Weights of a small GPT-style language model, trained from scratch on English Wikipedia.
Training: a variant of Muon for these matrices, 6344 steps.
MLP neurons of a small language model. Each row is named by its layer, matrix (up: input weights; down: output weights) and neuron, and shows model dimensions 16-79. Each number is 128 + 24 x the weight over its row's rms, rounded and kept within 0 to 255.
After each neuron's rows, "fires on" lists the tokens most often at its 100 highest values on Wikipedia text that the model never trained on. A number after a token or word is its count.

L7.up120 [133 102 153 130 105 135 123 110 154 124 130 157 103  82 147  88 150 133 131 170  89 137  80 147 148  94  95 107 171 108 122 135 137  89 136 117 116 132 123 112 143  87 114 182 129 110 160 101 112 119 124 128 155 128 156 122  92 145 140 137 120 132 127 138]
L7.down120 [ 96 133  97 132 112 124 152 124 144 112 116 116 133 164 165 149 116 136 109 113 106 154 120 144 120 124 103 142 149 118 154 139 177 173 102 103 154 126 159 110 138 161 126 104 166 118 117 111 142 139 115 168 163 133 110 145  78 112 117 139 165 125 138 110]
fires on: "s" 34, "a" 10, "op" 8, "ti" 7, "l" 5

L4.up419 [119 100  86 143 108  99  97 126 156 139 127  60  95 127 167 163 132 126 146 105 138 156 104  93 190 143 115 168 130 112 138  86 139 152 149 136 122  90  78 141 152 108 120  98 143 145 115 152  96 129 143 127 145 125 130 153 154 155 152  86 144 129 130 107]
L4.down419 [178  97 147 140  94 126 127  98 125 126 139 119 102  95 153 166 113 122 112 115 129 138 123 118 114 163 110 128 111  72 138 132 154 111 149 100  87 149 113 159 125 170 185 147 154 115 152 118 115  98 124 160 114 137 143 109 135 112 146 144 127  89 118 154]
fires on: "ian" 23, "ly" 14, "ive" 8, "an" 6, "n" 6, "s" 6

L4.up400 [129 159 111 162 116 190 104 137 130 133 121 119 135 116 129 108 146 147 115 106 164 111 156 126  86 118 149  87 132 166  98 125 102 120 156 112 139 124 164 119 117 132 132 115 165 106 178 124 119 177 177 128 145 129  97 129 115 131 124 121 109 113 148 165]
L4.down400 [145 143 113 138 112 109 125  97 130 131  97  70 144 109 112 163 144 155 125 119  94 162 114 155 129 101 114 129 140  91 127 130 202 168  96 155 131 167 117 142 130 172 126 114 118 106 148 112 143 136 154 153 143 122 137 139 173 107 137 146 139  95 130 129]
fires on: "s" 58, "er" 15, " family" 7

L4.up153 [125  79 131 131 149 130 131 146 118 187 109 155 143 129  79 116 146 147 120 144 138 121 141  93 158 107 103 128  92 100 148 111  87 157 157 106 160  96 125 108 167 110  83 145 126 133 128 111 143 117 112 138 151 115 148 157 155 123 118 108 144 143 113 124]
L4.down153 [133 175 117 132  93 130 170 146 167 110 115 125 125 116 129 133 141 135 172 141  92 139 162 149 125 111 106 146 186 145 155 120 131 110 168 165 113 112 148 114 119 145 145 123 128 119 123 153 114 166 131  75 162 132 104 100 113 134 132 167 106 142 129 146]
fires on: "fin" 16, " Ri" 11, "ev" 11, "u" 7, " Su" 6

L4.up395 [148 139 149 109 114 151 113 108 107 135 120 111 140 115 146 109 165 131 155  96 136 146 114 175  96 134 110 164 147 137 117 117 151 184  85 140  98 101 107 100 146 135 111 125 113 137 109 117 122  93 157  96 128 109 113 191 142 134 132 117 141 133 171 111]
L4.down395 [145 110 124 124 125 117 102 127 150 171 151  86 126 135 108 124  65 118 155 129 117  77 145 130 134 107 131 147 110 111 109  94  79 143 168 131 139 174 136 142  92 117 131 140 108 124 145 136 106 102 143 138 165 116 137 133 131 150 128 146 161  96  63 128]
fires on: "ur" 11, " most" 9, "d" 9, "ar" 8, "h" 8, "present" 7

L5.up25 [123 172 115 137  94 140  89 131 126 150 165 135 111 140 143 117 103 161 162  74 143 130 102 128  80 149  82 135 124 126 119 120 110 119 101 109  95 115 179 132 160 101 115 116  89 119 127 181 163 153 131 126 117 116 139 124 130  92 167 148  89 110 150 132]
L5.down25 [115 112 106  99 159 146 161 114 129 125 144 104 194 150  89 151 102  98 111 152 135 109 124 116 151 116 155 139 133 147 114 139 131 150 120 108 114 118  95 103 169 117 110 147 103 105 155 148 106 142 134 129 139 154 108  88 114 100 134  95 177 127 131 158]
fires on: "o" 23, "re" 20, "e" 11, "ch" 11, "vi" 8, "al" 6

L4.up454 [165 141 139 132  82 126 103 147 145 105 147 115 126 166 140  99 141 120 165 121 137 120  93 129 146 124 117 177 103 112 133 157 117 179 125 112 186  82 119 115  98 107 122 126 123 144 103 108 126 137  78 154 137  82  87 129 133 146 108 115 132 125 111 116]
L4.down454 [141 129 117 117 143 163 161 127 137 166  63 127 102  83 149 147 131 128 134 146 137 158 148  99 126 141 105 116 118 168 139 102  61 107 133 178 112  89 116 137 119 145 163  91  93  99  78 143 144 145  96 126 156  99 173 105 138 126 145 106 170 146 106 103]
fires on: "t" 34, "ic" 17, "pt" 6, "e" 5, "i" 5

L2.up349 [154 148 146 168 119 149 119 117 112  67 137 144 128 131 107 111 156 120 136 128  97 119 141 115 134 106 145 170 160 138  79 141 160 128  85  93  80  99 149 133 142 134  98 105 162 134 135  76 105  83 141 103 141 142 117 144  92 106 176 136 112 137 132 119]
L2.down349 [136 136 132  95 141 117 138 120 138 117 112 149 131 144 148 173  86  85  86 131 135 122 138 123 136 111 102 132 152 122 150 102 129  78 125 121 109 129 112  99 131 208 138 160 135 168  67 122  94 134 126 162 121 115 125 116 134 123 146  95 131 150 175  87]
fires on: "ur" 32, "19" 18, "present" 7, "ter" 7, " collect" 7, "duc" 7

L5.up479 [146 111 187 167 113 141 122 127 160 106 177 118 148 104 143 109 125 137 116 134 130  98 105 167 174 115  97 118 124 128 100 165 131 169 117  71 130  88  97 150 173 123 108 111 145  79 160 135 129 163 114 117 114 104  74 110 140 129 107 119 112  99 131 131]
L5.down479 [105 152 114 106 134 116 105 134 122 106 144 125 114 137 104 122 119 100 163 141 155 106 117 126 133 139 118 131 155 169 162 139 115 131 126  83 104 150 190 122  93 121 147 110 137 109 145 136 112 126  78 111  89 170 147 118 127 112 147 187 121 125 184 134]
fires on: "rt" 15, "." 12, "at" 9, "tt" 8, "ut" 8, "c" 7

L2.up490 [132 127 124 123 157 121  66  99 172  99 130 155 116 105 122 173 108 140 105 130  98 143 140 134 131 108 141 116 131 157  84 165 135 119 136 182  88 128 137 122 151 148 126 122 145 154 109 146 103  99 111  98 142 120 131 146 128 158 130 123 151 153 102 114]
L2.down490 [123  90 133  96 130  87 145 153 138  78 177 185 105 119 173 122 142 124 132 107 100 136 134 123 140 118 115 113 147 145  81 187 135 130 147  93 112  98 135 175 122 105 169  89  77 112  93 147 172  81 126 124 150 163  91 130 103 137 119 156 126 131 130 183]
fires on: "ed" 30, "or" 17, " head" 15, " over" 10, "ing" 6, "al" 5

L5.up4 [109 116 101 101 118 129 154 101 129  76 147 133 151 123 133 149 103 142  96 118 145 104 115 155 119 120 154 147 129 188 103 119 123 129 108 143  90 138 101 111  95  80 185 130 137 122 112 169  93 140  98  94 157  94 138 125 131 141 130 164 145 131 143 149]
L5.down4 [131 146  96 113 116 117  91 143 154 138  91 117 103 107 141 118 130 130 175 159 103 134 146 161 148 151  79 173 127  81 151 173 114 156  97 117 125 153 162 115 190 145 115 124 163 144 112 136 149 160 136 106 152 116 136 138 119 155 139 143 123 170 159  98]
fires on: "n" 18, "er" 13, "r" 12, "t" 12, "in" 9

L5.up236 [120 153 150 144 150 135 114 107 121  93 114  95 151 154 145 136 153 147 132 122 102  40 124 159 124 144 130 118  90 118 128 116 137 102 152 105 114 124 102 157 144 121 110 111 129 150 160 144 152  76 159 125 153 110 146 120 142  74 136 100 109 152 130 134]
L5.down236 [149 111 150 109 104 125 105 111 169 112 139 170 106 162 128 133 129 105 162 120 169 119 144 104  94 123  97 144 135 159 170 103 152 128  95 159 134 125 119  79 134 144 125 148 102 138  95 154 156  95 101 165 125 139 109 123 155 116 132  98 117 122 102 120]
fires on: "es" 16, "st" 12, "er" 12, "or" 7, "ing" 6, "ep" 6

L7.up121 [ 90 147 113 112 119 103  90 118 115 109 116 173 105 116 111  96  99 109 139 126 162 115 134 147 133 103  87 171 149 131 112 119 139 147 123 134  95 107 187 144 107 135 168 105 169  85 107 135 133 137 124 167 131 146 132 123 100 114 135 148 125 107 105 136]
L7.down121 [109 130 136 152 118  97 116 162 123 145 134 109 124 131 114 170  93 168 135 124 139 144 121 124 142 112 140 131 103 140 121  75 119 139 124 168 169 151  91 114 157 111  80 155  63 136 117 123  89 170 156 110 179 147 112 143 129 145  75 122 112 115 120 135]
fires on: " (" 13, "ing" 13, "ar" 11, "w" 8, " we" 6, "ri" 5

L7.up156 [163 134 147 126 123 125 109 140 176  79 174 134 137 127 140 141 110 162 138 131 102  97 104 152 137 144 146  94 118 108  78  97 125 127  94 164 132  68 120 182 143 129 144 128 134 139  98 142 115 114 120 107 128  90 113  75 104 117 129 112 119 132 161 131]
L7.down156 [133 141 117  91 146 165 151 148 138 120 113  86 170 108 132 138 127 138 144 137 102 128  99 143 161  91 103 183 163 152 116 116 151 116 133 137 137 158 154  86 166  96 104 160 132  69 115 123 140 131 142 157 122 119 137 109  79 138  89 149  80 116 174 128]
fires on: "t" 14, "°" 9, "ot" 9, "or" 7, "re" 7, "ur" 6

L2.up51 [101 151 117 200 126 147 187 119 126 122 150 155 151 183 108 106 110 147 141 144 133 133 128 106 114 121 110 118 116 104 100 115 124 140 125 137  96 138 138 123 114  89 159 122 153 101 135 123 131 111 117  83 103 128 122 111 124  96 107 119 118 116 133 125]
L2.down51 [123 144 128 107  86 164  81 137 121 117 110 132  99 113 125  76 131 102  81 109 155 127 124  83 135  95 130  84 134 114 150 145 125 148 106 138 101 135 142 197 134 101  96 147  94 153 156 122 131 163 142 121 151 158 110 126 133  71 154  98 124 146 112 119]
fires on: "ri" 28, "ve" 27, "w" 20, "co" 5, "ma" 4

L5.up65 [116 108  67 149 114 172  86 111 119 104 156 159 143  85 138  99 128 140 109  98 162 123 134 149  74 114 120 161 124 154 110 143 100 121 111 120 104  89 122 141  92 141 161 124 141  95 133 115  86  99 101 124 128 114 108 124 147 150 106  87 157 146 117 146]
L5.down65 [166 122 162 132 162 150 146 119 151 142  71 106 154 102  88 149 129 190 129 128 138 120 138 148 151 110  96 125 119 103 157 171 112 163 139 163 121 134 109 141 144 138 129 157 113 131 131 140 130 140 106 116 139 146 135 108 107 122 130 149  83 121 123  88]
fires on: "s" 20, "er" 14, "en" 13, "w" 9, "n" 9, "h" 6

L4.up277 [105 167 153 113  73 160 139 133 106 131 111 131 106  82 126 113 123 111 136 124  94 103  80 105 129 146 140 109  90 127 108 107 132 109 117 144 113 114 115 112 160 140  97 159 105 153 139 175 105 126 140 126 151 144 165 119  96 128 119 104 121 118  93 127]
L4.down277 [121 147 108 138 143 122 100 126 146 114 107 151 132 153 140  74 135 119 120 140 158 147 134 110 119  91  92 146 152 120  83 163 122 136 109 130 134 113 135 128 151 157 124  98 102 129 110 121 161 118 119 148 155 143 143 135  98 110  97 125 126 110 129 141]
fires on: " =" 18, " was" 14, " (" 14, " in" 14, " |" 13, " or" 4

L4.up49 [125 125  77 142 153 119 146 158 144 129 143 123 167 133 105 114 126 132 155  91 117 101 123 154 150 174 112  65 147 161 104 107 139 136 124 142 146 112 138 155 168 158 159 141 157 111 137  84 109 163 141 120 173 115 127 100 140 148 147 112 145 124 115 120]
L4.down49 [135 183 140 144 155 140  80 151 116 142 133 131 100 158 142 184 135 136  81 140 125 147 135  63 122 128 115 182 127 147 143 139  95 146 128 124 135 132 147  94  76 152 107 146 126 104 147 150 146 116 150 122 113 131 164 113 143 134 113 149 119 120  96 104]
fires on: "or" 50, "ri" 14, "vi" 9, "ur" 6, "ho" 6, "b" 4

L2.up8 [121 133 129 154 137  99 114 130  95 112 156 173 152 115 117 118 121 136 177 135 157 102 177  94 122  87 136 110 112  62 168  91 125 143 150 137 114 134 156 123 122 132 162 121 136 135 125 176  97 125 135  95  72 114 149 113 155 140 143 102 132 102 140 134]
L2.down8 [103  96 125 147 101 113 140 142 144 177 153  97  60 169 124  41 104 106 147 122 146 125 110 151 134 129  96 123 148 141 113  95 117 133 133 140  78 129 160 113 132  85 115 141 135 160 132 160 149 142 129 119 132 109 131 102 128 178 137 149 129 151 109 130]
fires on: "ed" 32, "ing" 27, "ve" 16, "co" 4

L4.up486 [108  87 153  93  98  70 143 135 101 131 114 131 123 182 144 155 161 124 119 109 173 113 160 110 108 132 123  91 115 155 131 118 109 151 111 170 134 132 137 115 125 119 143 112  87 132  77 132 144 150  95 160 128 132 107 119 128 158 165 138 162 124 110 152]
L4.down486 [ 92 151 116 147 109 128 146 100 116 102 129 202  90 116 152 152 160 101 128 179 117 146 139 121 101 101 140 147 147 146  89 101 118 133 135  83  85 105 103 117 120 125 152 130 134 116 100 162 136 126  84  95  97 109 195 128 115 124 149 122 130 104 136 113]
fires on: "ed" 40, "t" 11, "pt" 5, "red" 5, "ved" 5, "f" 5

L5.up194 [104 129 126 130 103 119 148 137 144 132 152  92 142 138 175 112 154 164  79 113 115  75  96 140 161 149  98 150 152 134 110 133 120 119 104 124  96 134 118 156 115 132 162 101 124 124 127 126  99  90 106 111 103 157 100 165 116 141  56 101 117 141 151 166]
L5.down194 [ 96 145 166 156 129 166 100 122 113 117 128 131 127  85 124 139 159  76 115  95 135 141 127 127 153 122  88 158 156 167 150 107 161 144 134 143 121 137 146 128 148 124 121 149 131 128 108 124 122 117  76 182 117 132  68 104 157  97  87 181 156 146 120 140]
fires on: "er" 22, "r" 15, " of" 14, "ven" 9, "h" 6, " four" 5

L2.up253 [124 118  93  83 121 162 108 104 170 103 117 135 132 134  99 146 142 136 106 117 149 187 105 119 126 142 122 154 165 128 113  89  83 117 158 179 160 127 104 140 126 135 171 127 128 146 116 159 133 115 166 127 134 103 147 143 163 142 103  93 150 171 160 120]
L2.down253 [142 117 132  93 111 122 120 141 121 119 152 130 105 115 113 108 129 120 145 128 111  81 141 134 130  85 163 134 135 141 151 156 130 162 152  71 155 138 151 132 144 144 118 149 123 134 120  73 103 123 115 102 116 144  99 121 107 130 142 157 125 150  83 113]
fires on: "y" 26, "a" 17, "n" 10, "ian" 7, "'" 6, "ic" 5

L2.up367 [106 168 164 122 142 119 122 137 117 112 114 116 104 112  96 106 120 150 184 101 139 110 131 144 143 126 108 154 119 140  96  90 146 148 147 126 109 136 137 151 146 109 137 155 179 119 122 109 118 113 158 151 123 181  91 143 129 126 155 134 161 104 142 119]
L2.down367 [124 128 117 169 161 114 132 130  94 150 132 164 126 111 101 133 105 113 125 106 123 140 139 152 158 115 121 155 116 134 134 146 105 114  72 113 112 176 153 158 159 120 158 117  94 132 120  89 144 124 142 133 121 118 146 159 139 118 158 132 152 104 131 114]
fires on: "r" 21, " pre" 21, "le" 10, "ent" 10, "n" 9, "present" 6

L4.up471 [146 143 105 115 131 128 105 124 164 103  89 121 143 147 148 140 151 143 127 115  85 128 115 110 123 163 111 149 101 138 140 144 137 150 134  75 114 117 122 152 147 123 131  86  93 148  80  92 105 109  99  98 112  94 116 123 123 106 142 103 137 118 147 138]
L4.down471 [122 178 136 115 108 156 107  93 143 109 122 116 134 112  96 135 120  98 133 142 131 110 110 105 152 123 112 173  92  87 120  97 138 171 125 180 147 171 104 120 116 141 130 112 118 148 135 152 123 112 104 147 189 136 109 127 172 143 151 139 152  88 121 174]
fires on: "e" 18, "n" 16, "ne" 9, "ant" 7, "t" 7, "er" 7

L2.up18 [102 149 126 102 143 155 112 108 138 115 137 131 114 109  94  67 140  94 150 122 111  95 103 118 123 142 100 132 133 122 112 117 119 120 153 152 145 119 145 123  97 209 117 124 144 152 135 171  61 115 138 121 122 156 165 114 122 138 138 153 101  81 106 117]
L2.down18 [113 145 129 139 198 134  67 113 143 146 125 106 140 103 147  89  59  95 154 144 104 102 122 139 122 121  96  77 138 142 149 107  80 147 113 121 140 127 117 132  82 154 113 182 125 100 133 148  73 131 125 145 138 135 147 127  76 140 115 161  96 123 136 117]
fires on: " |" 50, "." 49

L5.up33 [130 120 148 152 122  87 109 158 153 149  87 133 151 116  95 138 153 109 138 131 156 140 154 167 136 156 134 104 133  81 126  98 133 147 105 101  81 109 154 138 114 186 139 141 125 126 115 130 139 138 127 172 107 137  81 140 121  96 151 108 108 113  99 118]
L5.down33 [147 144 139  74 142 170  91 103 150 114 133 106 136 150 114 171  98 116 145 152 123 101 116 110 129  89 117 128  99 157 176 156 136 124 104 147 158 131 128 118 144  99 102 172  90 103 152 139 131 109 129  92 130 111 120 135 137 121 103 114 122  79 124 101]
fires on: "ri" 22, "c" 12, "im" 8, "ut" 7, "ta" 6, "ar" 5

L2.up152 [114 176  97 102 144 139  98 106 166 156 170 175 130 137 118 120  71 160 132 122 143 149 134 111  90 156 107 128 143 132 138 124 150 102 101 160 137  97 134 158 115 167 127 124 119 113 106 104 121 134 131 108 108  92 134 153 147  99 162 160 163 138 169 136]
L2.down152 [158 126 132 185 110 109 163 151 129 126 133 143  83 128 129 160 119 146 114 104 125 102 129 132 162 161 175 140 100 111  93 152  80 133 118 145  92 166 103 135 119 141 155 123 153 140 166 113 129  74 109 136 141 128 129 117 107 186 107 127 162 128  96 100]
fires on: "s" 55, "e" 13, "al" 11, "se" 10, "o" 7

L4.up393 [161 133 103 132 104 136 118 114 131 128 216 164 139 119 147 144 128 170 105 129 117 117  87 143  99 130  92 138 126 163 151 119 115 151 102 121  77 120 136 131 121 113 144 170 137 130 121 150 159 122 134 111 139 162 148 122 149 106 130  90 109 149 140 128]
L4.down393 [ 84 102 148 147 138 118 123 100 122 143  95 127 105 163 109 153  94 127 131 146 149 107 152 126 140 100 136 124 131 117 128 127 132 118 121 161 113 168 115 163 160  98 103 118 127 173 166 144 128 107 136 135 115 152 119 142  88 153 158 138  96  74 124 110]
fires on: "re" 42, "ne" 12, "me" 9, "pi" 5, "ch" 5

L4.up197 [126 112 182 180 132 129 129 115 161  79 126 124 164 115 161 123 145 129 132 115 117 119 105  81 147 163  94 141 123  97 108  88 158 109 138 104 139 142 122 146 123 124 173  95 139 104 116 127 130  95 143 148 147  62 116 134 126 131  91  93 130 121 124 122]
L4.down197 [152 132 131 130 102 142 152 115 128 130 112 130 146  93 112 136 124 134 144 125 127  95 167 129 115 151 101 125 130 146 126 155 127 141 130 119 141 109 170 115 162 105  99 172 139 107 117 161  96 162 167 122 135 145 140 139 114 123 180  94 101 129  99 105]
fires on: " K" 15, "ine" 15, "f" 9, "A" 8, " You" 5, "s" 5

L4.up406 [106 120 144 136 116 179 141 113 129 119 119 173  99  93 126  87 126 129 111 131 142 151  97 160 109  88 154 118 166 110 130 107 105 116 147 160 134  76 117 138  91  92 101 135 120 120 144 125 113 124 130 111 134 103 107 116 143 118  93 178 134 132 107 171]
L4.down406 [123 139 135 156 129 135 121 140 181 156 140 109 129 125 121  99 120 164 124 147  93 112 142 119 105 117 108 112 154 106 156 132 157  80 175 122 136 112  96 117 195 124 154  93 150 117 103 131 180 131  97 150 141 109 156 111 130 138 155 111 132 116 147 133]
fires on: "el" 21, "l" 17, "a" 13, "ri" 12, "ra" 10, "ru" 5

L7.up436 [139 104  81 120 119 126  83 132 106 131 145 145  90 103 148 102 112 145 163 164 166 137 131 131 132 141 139 151 121 151 131 109 170 115 133 203 133 145 108 114 153 115 117 138 120 150 168 123  75 151 143 124 116 123 132 112 118 142  66 120 111  76 111 152]
L7.down436 [100 136 161 145 181  99 185 149 155 161 115 128 131 104 116 116 149 149 102 145 117 124 177  83  74 116 130 122  94 172 116 143 119 117 105 134 120 121  97  99 157 110 144 118 137 112 134 137 133 135 118 117  99 156 141 129 134 136 156 132  91 139 112 148]
fires on: " an" 34, "en" 9, "ight" 9, " one" 9, " two" 8, " four" 6

L2.up63 [ 99 126 101 146  80 104 130 116 120 139 102 101 113 108 105 153 100 144 126 142 118 155 131 116 109 145 139 145 156 141  99 131 119 147 140  94 122 129  75 128 158 164 145 105 181 142  81 161  99 116 120 162 127 111 126 132  99 122 120  89 111 156 112  95]
L2.down63 [116 138 162 114 108 128 130  87 120 146  70 146 139  99 101 169 153 132 120 132 163 121 115 124 110 133 133 121 131 100 122 112 128 108 132 117 137 103 101 165 138 114 142 129 176  88 100 135 133 121 105 146 136 135 169 144 120 140 130 127 100 154 104 125]
fires on: "ic" 52, " is" 15, "c" 14, "ric" 14

L7.up210 [110 100 123 129 174 159  85  90 193 125 112 130 135 117 167 102 112  95 126 130 103 103 130 135 143  77  83 116 170 110 170 134 145 128 105 133 146 109 102 135 138 106  81 110 130 171 146 175  78  95  86 103 151 146 125 144 116 121 116 109 130 140 150 142]
L7.down210 [137 122 165 155 201 132  93 174  96 148 116 111 158  94 147  66 148 127 136 139  98 161 126 130 125 111  88  90 109 125 126  82  96 145 169 125 155 138 116 112 133 169 137 136 139 155 113 131 115 110 107 130 110 137 123 131  78 149 148 143  90 118 137 165]
fires on: "." 44, " |" 41, "s" 7, "d" 4

L4.up373 [126 145  75 120  76 136 141 120 163 118 185 133 123 103 144 132 130 157 117  81 154 140 150 102 133 188 112 170 146 122 109 123 116 134 140 164  84 105 159 171 146 138 129 166 110 163 149 128 124 150 108 122 138 112 122 138 132 128 113 115 115 100 136 115]
L4.down373 [137 107 136 107  95  86 178 132 127 122 180 122  91 142  84 153 142 102 158 171  81 135 144 160 105 130 159 120 119 123 131 102 138 104  80 145 135 114 105 125 161 130 159 152 115 146 157 159  91 122 117 125 118 114 157 144  65 145 124 101  87 121 143 126]
fires on: "s" 20, "al" 11, "ri" 10, "h" 9, "bit" 8, "e" 7

L4.up100 [109  83 119 103 117 132 150 124 122 126 136  85 125 129 141 164 126 125 168 149 109 111  99 133 135 145 110 120 115 101 112 106 132 140 109 166 144 112 119 125 168 130 144  88 132 115 111 134 104 131 149  90 127 153 160 136 162 149 137 128 131 100 132 144]
L4.down100 [132 132 111 128 144 180 117 132 154 185 172 118 135 119  96 122 110 147 110 109 102 128 112 141 122  99 123  98 124 113 138 156 149  86  95  98 138 137 135  86 131 131 135 110  86 117 109 122 136  81 139 125 122 140 148 149  96 140 123 136 129 144 143 115]
fires on: "n" 13, "er" 12, " of" 9, "ong" 9, "ven" 7, "ive" 7

L5.up269 [147 118 116 132 135 130 123 114  99  92 106  93 147  86 159 113 135 146 152 130 134  95 101 138 142 154 139 163  97 142 162 196 123 184 116 123 127 149 123 139 133 158 147 133 106 103 128 106 143 149 141 109 154  99 110 146 156  86 109  75 140  93 125 157]
L5.down269 [140 170 147 166 131 139 138  94  98 150 138 127 146  94 129 159 160 117 104 172 164 133 147  53 119 127 123 100 130 116 137 129 114 131 105 142 152 130 155  97 124 104  92 168 121 144 161 150 140 143 140 128 146 143  89 162 168 164 142 133 144 123 119 136]
fires on: "way" 16, "ne" 16, "t" 11, "e" 9, "es" 8, "ult" 6

L4.up279 [124 158 124 113 141 128 136 113  74 127 124  89 138 195 177 133 148 116 100 153 104  95 120 154 150 134 135 120 108  77 131 114 114 126 140 161 128 123 107 130 120 106 124 111 112 141 124 104  97 125 130 119 102 134 156 145 125  70 104 122 110 114  88 157]
L4.down279 [104 155 171  62 140 177 141 114 152 171 152 155  89  81 112 132 122 110 174 107  96  96 125 113 108 133 107 148 127 147  92  95 164 165 146 130 157 157 117 138 111 128 129 135 124 150  97 121 142  89 125 103 102 140 120 117 141 172 105 110 135 138 119 133]
fires on: "com" 10, "ep" 10, "id" 10, "ic" 9, "or" 8, "ro" 7

L4.up179 [139 143 156 128 128 139 111 177  99 135  94 143 192 146 111 118 124 119 173 167 114 116 121 115 116  85 134 132 114 174 124 111 175 145 147 137 146  86 102 175 154 101 154 123 153 118 168 142 193  98  99 138 138 122 117  91 117 129 142 135  97 129 114 124]
L4.down179 [124 110 144 102 135 141  97  91 147 108 116 151  87 125 116 129 165  93 115 148 129 126 115 109 158 142 137 151 122 110 164 130 125 144  93 132 154 139 121 145 126 105 104 116 145 149 119 148 146 131 142 164 164 143 143 158 146 135 151 120 126 125 160 127]
fires on: "ed" 23, "il" 9, "mmer" 9, "un" 7, ":" 6, "ring" 6

L7.up464 [154 125 141 144 138 151 111 158 156 126 148 118 181 134 146 126 121 129 171 119 128 131 131 132 139 155 108 116 160 141 144  84 161 124  81 106 113 104 139  83 163  91  76 142 106  82 150 175 115 163 137 115 139 179 118 103 127 140  97  86 128 112 144 109]
L7.down464 [156 163 108 114 122 121 135 114 170 161 129 121  93 178 114 185 121 102 121 158 117 127 106 133 140  76 148 120  81  81 109 170 116 136 127 122 122 125 118 140 162 143 147 121 167 159  97 103 167  79 116 141 118  94 157 151 129 136 123 119 135 135 171 157]
fires on: "g" 28, "f" 10, "-" 7, "." 6, "c" 5

L2.up508 [162 119  98 158 163 124 140 132 129 107 137 131 153 100 158 111 141 162 109 148 158 147 113 137 136 160 174 148 137 137 106 130 112 129  69 132 166  86 122  64 113 106 159 136 144 172  90 138 133 133  85 133 164 117 123  95 123 139 123 107 116 129 144 115]
L2.down508 [151  70 108 131 117 145 109 106 130 135 164 100  76 171 139 122 114 149 179  86 142 117 164 128 175 144 103 108 140 154 116 165 143 119 170 151  97 133 152 152 107  76 178 121 132 121  94 131 100 119 109 136  92 125 138 108 124 149 180 123 126 153 142 156]
fires on: "par" 24, "t" 18, "e" 17, "ur" 14, "te" 10, "li" 7

L4.up413 [125 107 115 103 129 123 145 102 105 142 128  96  77 137 128 140 142 156 146 150 161 130 160 107 160 127 126 141 154 160 138 107 102 126 136 149  78 121 153 104  84 122  97 152 136 100 118 143 136 127 142 133 103 103 119 209 134 134 106 155 114 132 121 140]
L4.down413 [153  95 160 126 135 140 112 166 160 143 148 120 102  91 111  99 143 125 127 137 123 160 126 127 137 125 125 154 118 108  93 179  85 122  93  95 147 110 126 110  75 148 124 113 109  94 138 113 146 153 164 116 107 193 117 157 117 126  97 136 115 143  95 103]
fires on: "fe" 18, "ation" 11, "et" 11, "on" 7, "i" 7

L5.up97 [149  84 124 151 121 125 141 102 116 130  70 119 135 158 151  92 141 139 142 117 141 150 125 109 120 123 151 132 148 146 100 123 159 126  71 141  73 107 123 129 153 126 157 133 133 124  91 137  92 126 101 113 149 128 107 138 153 132 155 167 166 171 171 102]
L5.down97 [138  92 114 111 156 107 114 119 109 108 132 122 121 138  96 129 117  88  85 157 101 133 106 145 128 126  89 122 122  82 151 152 118  86  97 127 129  92 127 173 139 102 153 124 164  94 147 181 148 168 149 134 137 121 146 122 140 116 149 136 170 194 119 151]
fires on: "," 31, "and" 12, "c" 10, "aged" 8, "19" 4, " of" 4

L4.up445 [119 134 153 157 148 151  90 121  98 138 142 156 105 125 163 147 120 140 132 135 108 125 143 115 116 105 127 161 110  89 127  74 132 129 124 109 149 129 130  88 124 132 115 136 132 139 131 102 107 139 147 116 146 109 126 122 127 111 146 150 163 187 113 127]
L4.down445 [139 137 136  90 136 121 140 163 170 114 122 121 228 131  99 139 108 121 145  99 119 117 112  68 122 119 176 155 123 134 156 120 108 123 167 147 158 161  81 115 108 111 149 107  85 120 120 122 152 170 165 114 120 105 142 134 136  79 150 134  81 134 120  85]
fires on: "re" 40, " " 24, "vi" 12, "s" 4

L5.up320 [153  85 126 129 112 113 145 122 136 119 117  94 134 121 169 119 152 121 141 124 162 126 132 128 133 110 137 105 145 151 202  88 128 174 119 144 142 133 160 148 113 114 104 110 152 130 145 152 104 127 159 184  99  88 124 120 135 129 170 151 119 135 110 156]
L5.down320 [102 139 129 151 100 103 121 130  82 144 165 127 127 117 166 151 186  92 144 103 178 136 138 146 120 121 149 131 141 126 179  97 124 147 116  70  92 116 143 146 124 174 131 116  98 155 125 128 164 107 156 138 128 119 112 123  76 159 103 147 101 153 118  99]
fires on: "ed" 42, "ted" 15, "t" 7, "ing" 5, "red" 5, " said" 4

L5.up210 [ 87 190 177  90 112 103 113 123  93 134 113 111 154 142 100 128 134 123 134 131 167 111 102  85 111 139 114 123 100 152 166  86 130 169 125 124 155 118  89 150 153 136 122 114 188 130 138 134 113 104  82 119 153 161 152 125 126 126 135 152 151 117 161 109]
L5.down210 [156 138  82  95 130 122 160 125 104  76 111  93 118  85 126 119 150 129 143 165 123 120 109 134 143 130 145 124 152 150 125 143 123 146  93 146 142 135 155 151 131 138 137 122 120 134  88 130  93 117 142 124 199 165 131 132 132 159  92 134 110 103 135 113]
fires on: "er" 38, "ed" 13, "we" 10, "il" 6, "cle" 5